Weights of a small transformer language model: 15 layers, rotary positions.
MLP neurons of a small language model. Each row is named by its layer, matrix (gate and up: input weights) and neuron, and shows model dimensions 0-127. Each number is 128 + 32 x the weight over its row's rms, rounded and kept within 0 to 255. A neuron's up and down rows have the sign that makes its largest values positive.
Before each neuron's rows, "fires in" lists the words (lower case) most often at its 100 highest values on Wikipedia text that the model never trained on.

fires in: "the", "this", "their", "there", "he", "can"
L8.gate244 [ 97  94 109 136 152 116  79 127 164 139 109 147 131 131 124 149 115 149 174 138 156 190 151 115 132 131 123 103 166 108 132 189  65 138 154  93 188 167  80  86  98 104 158 118 156 141  95 161 161  69 110  90 154 186 149 196 148 119 142 148 175 104  94  97 132 126 136 113  52 148 126 131 161 138 102 152 116 109  46 175 149 130 122 117 136 117 103 141 119  81  89  93 146 132 151 151 214 105 141 144  76  84 174  87 112 139 154 154 137 157 140 135 126 165 116  55 161 141 112  88 140 121 115 182 115 100 118 119]
L8.up244 [130 133 132  81  95 177  97 121 183 121 122 126 110 168 159  92 157 136 179 124 160  93 155 139  83  92 179 201 132  96 113 114 108 142  53 147 131 126 153 168 110 134  76 131 160 196 115  66 190 157 119 196 105  99 144 127 119 156 110 172 151 158 138 148 144  88 129 126 103 118 106 149  80 127 125 165 114  91 116 129 158 148 138 126 150 126  88 144 137 105  79 183 144 133 116  83  84 140  94 141 135 219 104 122 160 165 154 167 146 144  72 107  98 220 102  57 155 133  93 143 107 132 116 152 120 122 135 153]

fires in: "june", "july", "from", "december", "november"
L3.gate285 [130 109 100 103 139 158 125 143 137 135 169 143 196 132 186  72  92 123  87  97  95 115 113 191 182 119  72 135 172 131  94 149 203  99 147  80 118 124 123 145  97  90 103 137 151 151 114  63 103 123  94  98 157 171 111  77 141 151 113 123 196 141 104 153 168 101 119 127 144 144 118 115  95 145 130 102  87  64 138 139 121 148 166 150 119 158 164 178  63 153 128 120 153 129  97 166 103 169  79 177 105 159 121 131 109  77 208 126 167 147 138  89 120 136 125 141  95 158  54  96 191 114 138 102 149 199 111 111]
L3.up285 [167 182 133 127  59 136  87 107 100  75 145 166  99 130 133 137  91 129 222 138 117 106 109 160 188 132 126 119 128 110 129 112  91 160 102 148 124 122 174 167 104  79 228 136  93 144 124 134 106 168  83  84 147  51  97 159 161 109 138 152 132 118 173 169 144 134 121 112 116 133 153 183 121 142 125  99 111 122 144 160 127 173 158  64 120 171 161  96 162 188 126 131  93 113  92 129 120 222  89 154 160 145 114 134 121 146 131 130 143 130 139  67 155 124 130 101 104 177 155  66 177 119 158 103 137  56 145 137]

fires in: "her", "their", "his", "of", "our"
L10.gate19 [128  60 153 149 110 158 121 158 124  92 138 146 139 105  96 126  99  65 133  89 122 120 143 132  87  79 122 203  75 133 179 132  94  79 145 165 139 106 127 128 178  98  93 112 109  90 121 129 107 119 142  88 130 105 165 107 177  90 158 151 165 100 140 110 113 153 125 152 151  99 132 184 128 104 158 124 144 126 127 138  63 155  67  77 116 104 115 202  94 203 162 151 139 130 157 102  87 200 165 133 117 144 107 128 116  93 143 165 158 157 194  97 171 147  45 136 175 166 166  94 138 128 133 156 155 112 148 105]
L10.up19 [131 119  59 101 137 112  78  98 138 131  76 141 139 124 161 131 101 185 136 147 142 102 137 176 136 138  93 143 166 181 112 223 172 161 119 178 188 151 147 105 135 122 168 138  90 120 124 116 125 108 131 107 149 112 158 148 166 111 110 128 198 138 134 103 136 101 139 142 140 165  86 116 108  46 162 186 111  56  63  67 123  98 121 191 151 125 117 130 186  88 106 161 129 123 101 137 140 167  79 117  85 125 135 139 177 105 166 155 131 135 126 142 153 123 136 110 133  91  80  80  90 167 130 114 163 105 129  90]

fires in: "they", "athletics", "theatre", "bachelor", "athletic", "available"
L8.gate406 [161 154 120  88  73  99 152 126  91  38 135 161  96 130 158 128 149 161 118 144 115  99  99 156 185  99 158  82 148 158 151 167 128 131  89 139 133 162  82  82 190 139 180 109  71 147 133 142 111 100 127 116 127 156 117 147 173 145 110 209 180 166 129 131 132 143 117 152  66 102 101 157 114  93 121 148 134 137  88  72  94 136 168  99 133 119  59 130 135  33 140 145 144 106 116 156 105 116 117 147 120 138  86 113 139 146 139 104 147 104 177 120  97 100  66 119 102 193 111 137 148 159 122 198  74 114  75 143]
L8.up406 [134 166 147 161 198 136 154  87  80  62 107  47 125 121 135 144  96 130 153 109 169 164 142 150  87 146 127 119 134 148 170  73  85 161 177 121 145 108 123 159 136 113 130 132  68  98 117  81 154 132 139 123  61 178 149 203 147  86 192 139 113 116 166  71 136 120 122 113 158 117 122 159 142  66 176 124  95 144  91 116 151 164 139 104  94 114 203 109 120 112 144 172  99 192 196 145 141 136 122 157 141 126  75 119 121 146 162 125 141  71 120 142 180 123 133 129  84  76 127 135 187  98 177  86 162 135 123 107]

fires in: "county", "championship", "street", "college", "championships"
L5.gate71 [135 137 149 148 178 131 143 160 164 115 132  96 139 122 117 142  87 183 147 115 137 199 204 146 139 113 125 133 104 115  90 141 192 129  86 168 116 150 149 150  52  95 140 178 127  90 116 191 154 119 160 122 125 134  79 142  93 144 165  97 147  85  69 121  35  76  77  98 153 161 145 139  49 104 126  80 147  92 181 148 159 122 137 149 124 105 143 127  44 152 101  79 116 138 108 143 104 168 142 134 155 123 119 131 149 151 186  75  78 164 134  87  96 102 115  93 153 141 130 117  91  83 184 208 118 140 124 104]
L5.up71 [139  72 127 132 137 146 120 154 106 223 152 131 140 164  83 135 114 156 161 113 102 110 170 123 129 201 149 117 141 109 204  57 127 198 118 140 146 123 103 131  93  58 138  91 185 107  66 150 133 116 156 156 176 134 149 157 134 167 120 106 143 167 105  86  96 139 101  47 159 127  68 173  86 154  79 166  98 102  96  99 146 131 179 107 170 160 160 121  64 166  93 129 138 102 127 155 151 118 139 153 165 148 112 160 160  85 172 125 105 148  97 146 135 128  90 171 112 132  84 119  93 136  99 135  70 169 117 125]

fires in: "june", "august", "december", "april", "october", "september"
L12.gate31 [ 82 172 130  97 119 138 152 125  98 172 152 141 159 145  88 164  82 120 167 173 108 103 154 161 132 178 139  87 104 126 129 114  83 134  86 134  59  99 128 139 140 149 130  75 128 152 166 173 138  41 137 103 123 125 155 113 184  92  74  99  95 141 140 175 133 166 107 171 150 109 164 108  93 149 144 164  98 112  86 131  94 143 176 108  84 153 144 187 165  90 181 150 144 160  82 152 116  84  98 183 116 102 117 108 136 158  73 140 127 150 129 170  96 154 131  91 131 151 127  77 129  89 125 138 143 155  73  85]
L12.up31 [197 183 180  99 124  95 166 163  99 154 126  81  71  83 137 167  92 100  65 179 143 181 163  93 123  74 120 141 115 143 130 140 183  73 140 110 105 135  82 147 112 109 136 113 148 137 135 162 109 107 132  89 173 113  87 127 147 152 143  98 146  78 151 172 151 136 122 141  84  76 148 141 146 170 142 123 147 140  98 167 160  67 107 132 153 131 127 120  99 185 122  84 133 140 143 160  84 131  77 130 121 201 108 120 127 176 123 137 113 117 103 108 140 115 135  89  85 134 108  55 166 128  63 147 101 198  98 153]

fires in: "series", "video", "directed", "label", "director"
L8.gate231 [104 137 106 115  67  87 161 118 143 159 162 154 199 154 133 122 140 159 103 134 164  80 115  77 119 175 126 136 144 162 111 120  90 176 118 104 102 161 120 134 100  90  61 132  99 108 121 174 103 133 153 106 181 146 161  77 101 212 137  84 134 111 207  91 161 111  99 141 157  78  96 119 117 153 139 118 170 160 119 143  55  92 128 145 145  74 104 125 122 165 108 121 122 128 127 188 143 122 164  95 147  99 193 124 136  88  82 132 153  91 143 145  89 113  71 133 165 132  62 156 146 143 162 128 145 109 132 142]
L8.up231 [122 146 111 116 136 172 151 149 158 106 136 222 204 122  90 155 113 142  91 185  68  92 162 153  99 138  83 168 131 135 119 168 161  93 101 133 131 120  89  99 116 169 118  86 174 182 129 135 125 114 132  59  92 144 165  84  93 192 133  75 120 133 152 117 144 101 154 143  86 110 124 124 138 108 189 145 203  70 135 100  79 109 165 129 105  60  82  71 200 149 153 126 176 174 148 121  99  92  77  99 117 181 165 119 101 173 137 142 125 110 120 114 149 114 151  94 127  66  88 147 116 113  99 134 131 159 118 136]

fires in: "july", "only", "own", "eventually", "direct", "directly"
L2.gate446 [147 163 129 124 168 129  66 139 215 141 163 103 125  62 118 145  87  79 136 118 125 168 120 162 171 164 121 110 154  93 100  98 102 152 106  73 151 132 173 109 126 141 159  79 115  71 123 152 160 115 100 111  83 112  55 170 144 141 118 121 189 173 176 154 118 145 163  73 103 145  80 150 129 134 184 131 147 125  96 150 110 103 108 136 156 158 129 126 101 130 161 106 127 176  84 166  98  95 116  71 210  86 161 122  46 115 104 147 166 182 126  95 133 159 170  58 128 125 135 132  78 137 115 109 139 121 154 128]
L2.up446 [106 155 113 139  89 150 155 122 137  62 100 163 144 158  55 124 120 112 109 132 156 143 128 181 149 148  87  93 168 148 132  68  86 160 149 106 117 123 174 108 135  41 145  79 137  96 125 122  96 164 130 132 145  94 125 175 118 126  91 158  93 173 176 111 148  63  64 118 131 164 147  98 123 113 151 120 113 146 237 114 152 121 117 156 172  99 112 106 170 130 175 128 148 108 143 104 115 107  87  94  98  98 110 126 201 168  94  40 114 120 179 152  75 120 185 116  99 142 167 167 124 152 154  95 130 133 147 138]

fires in: "such", "returned", "return", "miguel"
L2.gate355 [ 92 108 102 167 123  89 152 161 137  70 125 161 137 119 115 105 114 165 101  76  96 114 172  50 121 127 171 167 126 117 105 151 160 207 121 127 152 155 194  97  76 105 120 125 131 133  92 105 151 112 112 166  91 165 104 136 131  78 178 155 142 116 137 170 161  59 170  98 176 184 142 147 152 147 161 104  94 164 120 148 129 131 179 124 109 143 126  90 105 115 167 158 105  70  99  81  97 117 142 118 119 163 163  80 117 146 145  61 106  82 106 141 142 127 164 141  82 127 121 151 130  92 137 149 117  88  44 170]
L2.up355 [105 138 157  98 129  73 115 103  83  54 140  38 120 114 141 123 153 132 136 158  94 117 170  78 116  56 130 184  93 152 116 117 159 159 137 165 196 123 128 156 154 115 172 123 135  90  91 179 152  88 134 144 120  84 181  90 159 121 140 117 110 126 101 186 117 182 113 103 134 140 191 179 143 121 224 173 130  68 136 125 140  93 169 124  84 138 164 163 103 112 116 134 202  99 154  95 141 143 134 115 127 148  98  94  60 150 160  99 145 140 148 107 144  95 140  96  66 122  96 172 116 158 114 126 113  98 138 157]

fires in: "had", "have", "has", "having", "friends", "girlfriend"
L5.gate194 [108 128 154 156 129 140 125 115 131 126 146 102 171 114 211  80 158 131 172  78 114 126 149 112  98  97 100 131  95  61 132 137 149 174 136 168 117 182 182 175 102 194 146 124 106 118 148 197 162 123 135 142 116 161 138 100 129 178  94 178 161  94 121 119 106 145 138 103 124 114 124 129 121 110 178 158 107 110 155 141 138  74  79 134 158 146 145  72  22  79  90 133 194 159 160 101 152 165 125 124 128  96 128 124 101 141 103 102  85 126 118 134 171 140 168 203 126 148 105 129 106 106 168 176  98 115  86 152]
L5.up194 [110 117  79 103  46 154  75  91 170 179 131 123 163 115 194 104 156 152 125 151  90 153 127 161 152 184  79 105 162 127 123  97 155 106 210 131 115 130 183 129  79 109  94 165 157 155 162 131  67 127 123 103  97 173  98  91 178 170 116  94 130 173 157 138 102 162 150 123  87 146 148 137 127 107 115  92  45 123 175 149 173  95 142 136 186 142 176 109 137 123 131 166 154 104 114 153  99 126 120 122 125 104 134 156 134 144 118 142 131 142 131 115 109 142 143 101 156 122 124 164  58 106 178 132 105 149 118 146]

fires in: "of", "york", "higher", "aged", "zealand"
L7.gate444 [128 162 109 128 154 148 132 147 188 146 184 126 158 131  98  90 136 109 141 175 190 170  91 126 113 122 145  98  66 143 138  80 137 136 148 135 109 135 116 126  89 135  76 117 113 132 117 160 153 111 153 125 195 233  96 135 111 178 107  81 178 134 104 138  74 144 140 178 170 192 151  76 133 162 130 134 123 188 151 136 193 140 112 117 168 145 101 147  67  61  95 160 116 154  72 113 140  95 112 136 159 103 156  91 129 102 145 146 127 146 173 138  99 124  70  86 100 103 125 137 162 128  65 145  90  79 125 149]
L7.up444 [115 107 143 139  80 149 121 125 117 172 186 149 105 153 146  62 173 154 107 152 143 164 122 152  87 108  94 117 137 121 129 162 182 111 129  99  97 120  96 126 157 100 144 119 110 135  72 191 124 127 158 104  82 125 131 100 150 186 107 166  92  99 105 151 149 144 174 163 192 113 155 114 187 151 145 133 139 121 135 133 110 150 135 144 188 126 171 115 119 166 101 116  75 142 151 133 131 131 157 175 103 110  87  71 147 209 122 153 143  49 150 140  94 109 140 153  97 102 118 102 103 123 122 146 126 103  94  98]

fires in: "january", "june", "april", "august", "july", "production"
L12.gate237 [192 198 127 140 156  96 140 155  33 152 158  52 108 145 137  94 148 137 150 165 173 110 151 167 135 143 100 220 137 139 117 151 122  92 141 143 121 137 134 120 113 156  63 135 131 167  75 104 110 146 181 101 154 114 172 122 131 147 125 140 147 107 141  74 106 163 118 121 150 158 136  63 145 154 112 178 140  73 163 164 130  97 142 104 142 172 144 146  65 116 121 142 174 156 121  97 124 116 111 193 112  91 130  90 109  88 100 156 128 128  94 137 127 115 128 180 159 143 115 135 181 115 141 128 144 130 139 128]
L12.up237 [155 202 117 143 176  79 129 134 109 105 111 116 137 118 132 157 173 115 110 158 107  85 186 184 138 112 164 123 138 136  56 134 141 142  85 164  96 193  87 139 146  82 105 157 151 175 125 153  98 124  66  98 142 103 104 146 118 134 104 175 160 159  93 136 148 142 124 149  95 135 136  79 101 151 220 174 104 110 159 113 137  83 119 112  92 126 131  95  96 106 165 121 120 163 136 103 187 133 109 188 100  88 153 115 134 131  64 145 156 111 114 174 102 134 204 111 155 153 135 119  80 119  53 114  86 133 138  84]

fires in: "october", "april", "september", "january", "june", "december"
L4.gate388 [156 123 168 148 123 141 137 107 156 100 140 153 177  81  74 145 143 103 130 127 151 165 124 119 113 151 140 120 168 171 137 151 137 100 125 182 102 194 162  74 138 108 121  73 147 155 163  89 120 192 152  97 155 114 138  71 171  68 120 168 153 104 113 149 124 128 126 140 131 146 118 128  98 144 147 137 160 135 129 152 136 133 103 117 110 131 124  73 139 137 142 127 111 123  54  54  61 209  98 142 141 121 113 109 163 107 136 108 170 155 113 105 120 103 106  79 211  70 178 146 153 115 129 156 146 120 186  59]
L4.up388 [118 129 149  51 143  82 153 133 132 201 111 170 121  92 161 115 145 130 131 119  92 126 141 165 160 108 159 116 162 152 139  99 114 136 146 114 129  75  95 174 102 134 136  78 167 142 123 154  91 149 109 140 133 152 117 111 154  92 151 175 142 161 102 149  85 139  66 126 148 101 156 144 130 122 136  36  78  85 106 149 157 142 129 137 120 141 102 138 160 115  75 109 194 119 178 141 165 127 121 152 154 112  89 169  87 190 139 127  82 133 193 115 124 112  91 122 138 121  91 132  85 133 133  69 113 156 140 140]

fires in: "of", "to", "from", "against", "by", "with"
L10.gate401 [125 139 109 166 113 141  42 144  95 136 124 149 129 112 130 122 174 151 130 127 101 140 104  66 166 108 109 153 127 155  76 197 161  99 175  85  94 114 114  84 125 178 141 142 157  85 193 166 167 192 156  99  69  88  99 103 117 207 147 134 140 103 188 139 128 136 148 117 152 125 116 141 100 112 173  93 111 163 140 121 135 106 136 136 152 108 162 163  86 198 115 127 155 153 102  70 127 188 125 100 171 142 116 103 157 132  78 148 151 145 137 159 134 134 135 134 104 115  93 133  93 100 141 201  79  95 146 141]
L10.up401 [177 118 138 126 138 167 134 177  85 194 137 124 160  81 158 157 145 168 174 107 153 137  81 130  70  50 125  77 139 125 151 115  61 143  85 147 131  99 143 153 124 136 133 154  63 141 115 134 130  96 146 127 145 139 140 132 109 147 138 164 141 115 104 164 147  99 201 144 169 104 107 165  92 101 100 103  95 157 145 110 194  80 149 160 193  92 144  88 149 105 155  66 133 102 112 122 161 170  92 107  97  85  52 169 109 127 163  93  87 130  57 158 148 154  85 123 106 192  86 117 150 157 120 133 116 104 145 101]

fires in: "september", "august", "january", "october", "april"
L12.gate187 [ 78 108 107  70 150 141 116  85 141 135 150 136  35  74 136 136 166  74  78  82  93 133 165 152 132 151 118 131  84 217 125 113 109 183 115 131 142 123  98 129 138 116 108 117 186 143 183 101 127 138  91 105  86  85 149 144 109  93  93  94 128 166 152 149 175 123 135 177 147  90 181  71 130 125 140 135 108 102 133 177 110 121  97 145 138  92 147  80 110 144 169 119 123 146 135 106 119  89 100 149  71 153 118 100 131 135 110 114 153 138 155  86 109 134  72 113 161 145 156 122 169 151 160 100 108  76 160 155]
L12.up187 [ 72 181 124 167 100  84 112  85 145 126  97  82 129  89 135  66 133 159  90 109  73 146 160 153 174 143 192  83 105 139 135 124 102 140 178 152  86 128  94  96 157 150 167 133 120 174 140  93 148 127 116 122 133 122 174 135 142 155 152 105 161 138 162 114 134  77 105 148 192 137 150 111 146 163 105 140  71 183 124 107  87  88  70 111 130 164 160 123 101 121  90 128 104 165 167 121 134 127 136 186 176  81 126 147  82  92 138 123 106 152 131 155 168 103 104 107  95 164 101 154 113 164  99 137  74 161  74 141]

fires in: "three", "these", "they", "of", "two"
L8.gate349 [138 144 140 102  74 137 100 135 107 156 119 174 109  88 148 170  84 192  99 157 168 151  63 110 153 104 149 118  81  93 181 148 131 177 118  60 154 147 188 133 121 115 148  84 106 114 124  92 159  89 104  97 128 154 110 105 140 145 141 109 155  73  64 142 147 134 136 217 115 143 136  96 138  97 142 117 188 100 101 110 101 152  79 146 145 147 146 118  74 108 151 113 169 112  96 131 126 118 141 164 108 151 120 134 146 130 153 176 131  89 103 114 143 157 139 118  74 193  97 161 119  81  98 121 109 151  87 156]
L8.up349 [ 93 101 104 157 157  92 125  95 106 173 110  44 130 167 109  77 113 110 150 148 135 112 139 182 101 186  80 139 117 109 176 150 125 121 130 179 159 112 143  98  82 110 112  82 170 134 166 131  75  84 137 124 137 111 222 145 131 116 131 164 171 169 156  97 129 154 115 145 129 122 132 174 126  98 138 158 137  97 140  85 106 184 112 107 200 115 162  97 152 103  72 161 135  62 141  99 164 117  96 119 153 161 112  92 136 128  90 155 160 143 113 131 126 131  91 165 114 149 101 121  49 176  99 157 145 101  94 150]

fires in: "october", "november", "december", "september", "august", "february"
L8.gate201 [114 102  94 132 142  99 141 158 154 219 155 166 110 105 120 163 137 109 136 171 139 101 166 177 163  95 155 111 143  75 130 106 129  63 151 115  83 139 137 101  81 129 109 103 143 100  93 143 158  79 137 119 135 165  89  76 137 132 118 189 119  93 156  99 180 120  83 126 105  87 136 136 156 123 151 114 169 130 133 123 121 162 160 133 119 148 136 152 129 122 142 106 139 164 109  77 139 156 145 219 129  47  61 150 108 157  73 163 119 189 148  71  60 150 150 103 171 126 111 130 115 151 126 125  90  72 114 129]
L8.up201 [153 177 126 133 145 152 137 133 150 154 166 120 136  86 148 109 107  99 145 133 113 140 131 172 140 164 153  81 151  89 123 108 126 139  58  93 126 121  62 167 171 126 141  85 152 120 154  85 121  69  97 114 136 171 110 188 160 136 139 122 119  29 110 119 161 100 102 120 170 164 190 142 145 160 110 112 111 125 179 103 143 115 137  55 133 141 159 105 151 134 176 129 129 144  84  72  85 143 122 223 139 144 101 123  80 188 107 101 125 117  87 116 105 171 172 115 116  64  83 113 121 160  70 150 155 113 138 167]

fires in: "of", "among", "california", "despite", "often", "to"
L10.gate301 [164 153  92 116 155  85 156 134 191  60 144 116 107 108 133 112  74 149 145 116 133 152 145 169 203 125 103 126  76 104 130 156 117 124 104 101 104 146 142 165  85 124 117 118  92 151  84 228 155 155 107  45 117 168 143  97 162 119  98 194  77 123 102 145 154 129 101 183 126 121 103 144  91  80 168 134 116 133 108 147  82  99 129 137 154 174 130 166 105 149 112 169  89 153 136 111 164 146 143 145 162 117  97  92 132 125  83 112 156 121 138 142 129 176 107 112 201 118  81 143  95 121 151 135 119 123 166 109]
L10.up301 [110 143  64 105 133 198  79 117 177 131 118 133 145 111  97  86 130 165 140 147 126 133 160  74 124 117 115 168 157 109 134 110 144  79 184 136 144 164 134 197 128  88 107 165  97 142  94 138 145 161 121  81 195 114 128 193 195 132  43 130 167 101 191 132 128 114 138 215  68 138 148 102 128 142 131 183 163 114  68 108  87 109 135 120 129  69 154 143 107  90  88 109 174 104  86  56 122 142 108 114  85 105 118 120 130 135  98 134 139  76 117 100 124 135 155 154  90  89 144 112 163 144 121 121 133 157 123 122]

fires in: "the", "theatre"
L8.gate154 [130  99 151 169 144  72 102 165  85 127 170 160  98  89 200 172 145 151 140 143 104 160  82 127 137 113 133 131 119  98 143 196 140 114 114 150 133 113 129 112 121 111 141 108 131 152 128 145 131 129  67 121 113 144 152 139 114 129 141 147 138 103  90 119 183 181 105 141  95 184 113 129  87 144  94 198 187  98  61 145 145 180  90  60 142 190  77 195 152  99 115 133 144 122 124 197 124 143 115 107 112  78 105 100 153 111 166  85 116 111 113 137  89 166  98 140 130 128 127 106 120 195  99 114 104  86  77 142]
L8.up154 [ 97 108 130 167 129  91 131 144 142 110  75 138 174 119  41 150  99  89 153 127 128 113 165 113  92 124  95 178 145 143 136 103  94 117 116 142 114 121 114 163 172 127 135 135 126 163 207 142 149  98 173 210 152 137 173 186 147  85  98 166 111 152 137 111 179 168 138  77  53 137 120  58 119 130 187  87 191 109 149  97 141 107 160  66 122 194 137 123 105 124 142 168 136 131 105 119 102  99  88 147 144 113 112 148 146 171 155 167  97 133 127  75 164 143  84  97 112 191 103 111  91 112 106 176 138 136 151 107]

fires in: "december", "june", "october", "november", "september", "april"
L7.gate335 [153 103 116 130  92 119 108  79 106 155 139 148 173 159 183 163  86 119 117 136 153 162  91 145  92 129 138  76 182 134 109 173 139 147  93  97 100 152 103 170  73 123 159  87 159 177 134  63  82  84  88 124  87 101 131 122 141 101 124 152 118 110 118 107 119 106 124 187 129 142 148 132 131 120 127 105 126  71  88 167  96 158 125 139  85  96 156 131 127 153 150 169 199 184 113 127  92  91 129 183 106  70  99 121  93 111 180 114 216 141 110  86 115 117 103 171  86 103 110 130 104 135  64 170 185 141 129 143]
L7.up335 [ 78 164 140  55 189 198 157  89 176 108 145  95  42  79 119 116  85 138 176  83 117  64 124 103 178  77  81 136 123 125 173 111 140 160 164 150 121 164 119 142 185 101 125  63 190  96 116  87 170 163 150 124 174 120 150 177 168  88 141 144 125 157  93 136 146 171 128 103 118 112 161 182 144 140  80 126 133 133 116 115 127 135 146  82 147 112 114 138 136 177 118 166 123 137 100 147 102  56  66  88 156 123 162 191 143 144 133 131 119 155 112 115 165 157  89 132  94 102 133 105  90 159 149  89 126 136 148 104]

fires in: "of", "among", "amongst"
L10.gate180 [130 132  92 135 137  88 117 162 213 107 235 108  97 128 155 106 118 140 142  76 138 175 154 124 105  93 101 214  56 191 179 128 114  94 149  81 107 103 114 211 132  88  86 140 118 109 118 133 127 145 158  73 112 132 128 126 106 130 117 171 166  81 115 152 136 141 141 119 157 155 167 119 173 121 128 112  74 159 131  87  85 137  71 145 142 124 114 152  67 114  99 143 190 127 137  95  66 163  88 154 162 133 176 144 150 163  66 117 134 168 154  74  92 157 119 114 102  90 128 103 183 138 143 153 165 164 164  89]
L10.up180 [ 93  83 143 116 174 184 158 120 126 165 140 109 140 125 159  81 140 148 134 151 114 177 119 106 155 155  71 101 154 156 122 110  96  90 133 114 104 154 149 166 162 143 163 150 153 109  96 128  87 103 177 105  72 115 139  94  96 132  84 170 132 147 178 129 111 125 151 103 176 189 134 104 125  75 158 100 103 126  81  34  90 136  85 159 138 132  96 124  78 119 114 124 101 138 131 133 136 207 192 128 105  89 113 153 173 171 121 113 112 180 120  97 171 131 155 108 157  63 119 169 186 120 148 112 122 155 130 113]

fires in: "second", "june", "january", "july", "august", "march"
L10.gate71 [169 166 111 124 141 133  95 184  99 139 137 161 143  54 150  84 134 110  93  77 140 132 146 146 107 134 205 157 124 142 130 104 146  86 103 153 113 137 110 124 195 108 116 105 129 118  81 130 173 102 144  89 173  92 139  69 151 162 142 116 115 143 103  76  95 225  99  75 140 141 107  80  84 165 126 215 134 167 125 154 121 179 172 154 148 133 171 120 111 119 165  76 132 113  81  87 103  73 189 161 142  88 151 124 137 100  92 157 115 105 119 154  84 140 110  66 145 112 114 114 153 187 148 172 119  79 102 155]
L10.up71 [176 152 167 125 106 138 126 176 131 158 133 111 164 132  61 167 133  94 137 130 115 104 133 107 119 159  99 119 150 157  95 134  88 159 165 154 153 131 145 219 113  91  85 109 146 112  78  78 141 135 100 109 138 157 135 105  92 100 137 171 127 103 112 126 181 148 143 176  66  88 176  63 139  68 164 117 133  90 132 114 125  97  99 166 105 127 125 129 160 131 222 157 124 111 129 157 120 138  92 149 111 103 138 108  80 140 109 113 106 145 110 140  98 146  98  76 189  62 159  74 169  85 127 187  89  90 119 124]

fires in: "to", "from", "utc", "metropolitan", "where"
L7.gate4 [108  86 115 128 106 137 102 197 163  58 168 149 107  93  93 126 142  99 159 145  75  88 149 129 193 130 103 151 101 174 123 108 121  73 108 164 129 117 117 102  87 148  93 168 135 113 176 137  91 167 177 172 116 125 134 129 110 118 128 160 170 100 116  91  66 117 120  70  72  49 125 146 164 189 114 177  90 172 155 125 185  99  93 114 170  81 157  81 127 119 186 140 101 153 138 110 209 116 117 111 155  91  92 125 150 100 106 123 100 147 165 108 162 128 110 116 137 153  99 139 154 121 147 162 183 134  64 113]
L7.up4 [106 143 207 109  92 115 106 143 183  76 157 111 160  94 120 144 181  83 105 152 171 157  81 145  63 133  79  78 104 147  83 146 132 146 144  94 113 151 122  80 145 141 156 140  81 197 132 134 124 129  70  91 184 138 189 152 118  92 107 135 168 173 126 133 141  38 118 187 131 109 111 161 132 150 156 112  76 120 122 147 162  78 117 108 126 150 125 117 101 148 134 168 132 161 145 105  81 138 129  62 114  64 133 227 165 135 140 128 149 110 107  70 123 179 103 100 112 169 108 105 129 135  99 154  60  94 120 160]

fires in: "june", "august", "january", "october", "december"
L5.gate12 [ 34 144 138 138  82  95 146  83 154 151 133 117 171 126 132 192 120 222 141 137 140 151  79 129 139 130 130 114 122 104 114 144 151 129 111  73  83 102 130 128 130 188 106 133 164 146  96  91 177 102  96  98 163 141 153 139 116  97 109  83 160 125 126 122  75  76 109 109 169  99 141 187 153 154 100 151 126 145 139 132 172 152  66 192 123 136 157  67 136  99 138 160  86 126 122 146 194 159  89 173 158 171 140 100 114 150 125 178  93 145 167 137 162 132 110 101 165  88 114 149 133 112 148 121 123 106 130 109]
L5.up12 [168  55 112 127 101 151 126 181  93 156  52 183 160 137 112 130 103 125 104 150 166 160 141 125 144 140  85 163 140 113 123 114 125 142 188  78 180 165 150 148  67 101  80 102 109 102  75 127 136 162 197 126 125 146 123 117 160 162 110 111 203 171 159 130  61 144 116 152 111  96  84 105 164 142 143 111 162  98 111 168 146 138 144 109 214 160 152 128 120 147 174 105 138 110  92 127  80 207  75 121 142  93 119  87  69 184  71  86 125  86 142 203 118 175 160 112 149 146 122 129 148  69  83 168  91 156 114 122]

fires in: "october", "september", "of", "oct"
L4.gate426 [163 143  77 122 182  83 129 161 197 209 130 161 153  88 127 175 103 125 145 109  77 105 124 159 100 158 127 111 154  61 114 164 101 103 124 146 120  45 108 123 179 124  87 129 140 151 183  97 125 135 104 118  77 100 114 155 125 165  80 156 103  98  80 203  83 141 139 134 143  92 127 126 125 126 136 104 143 130 135 109 156 151 164 154 121 153 140  93  93 161  79 114 109 166 107 123 129  57 186 158  98 122 106  96 104 150 119 144 156 129 132 107 101 126  59 126 138  96 167  92 141 119 110 159 153 150 163 109]
L4.up426 [153 119 148 150 135 141  99 109 145 171  78 123 118 127 114 146 131 185  90 110  79 166  48 179 134 141 161 112 109 158 158 140 159 130 122 176 159 150 143 116 145 146 132 105 143 143 133 103 172 175 150  85  99 144 148 138 124 132 123 139 150 132 122 116 117  77 139 132 148 117 138  76  67 127  80  87 179 102  91 145  66  91 138 143 126 165  68  62 106  91  95 145 198 134 118  71 156 159 137  55 163 148 149 143 155 102 148 142  92  85 130 147 169 132 107  32 143 135 124 169 159  58 129 140 123  98 112 120]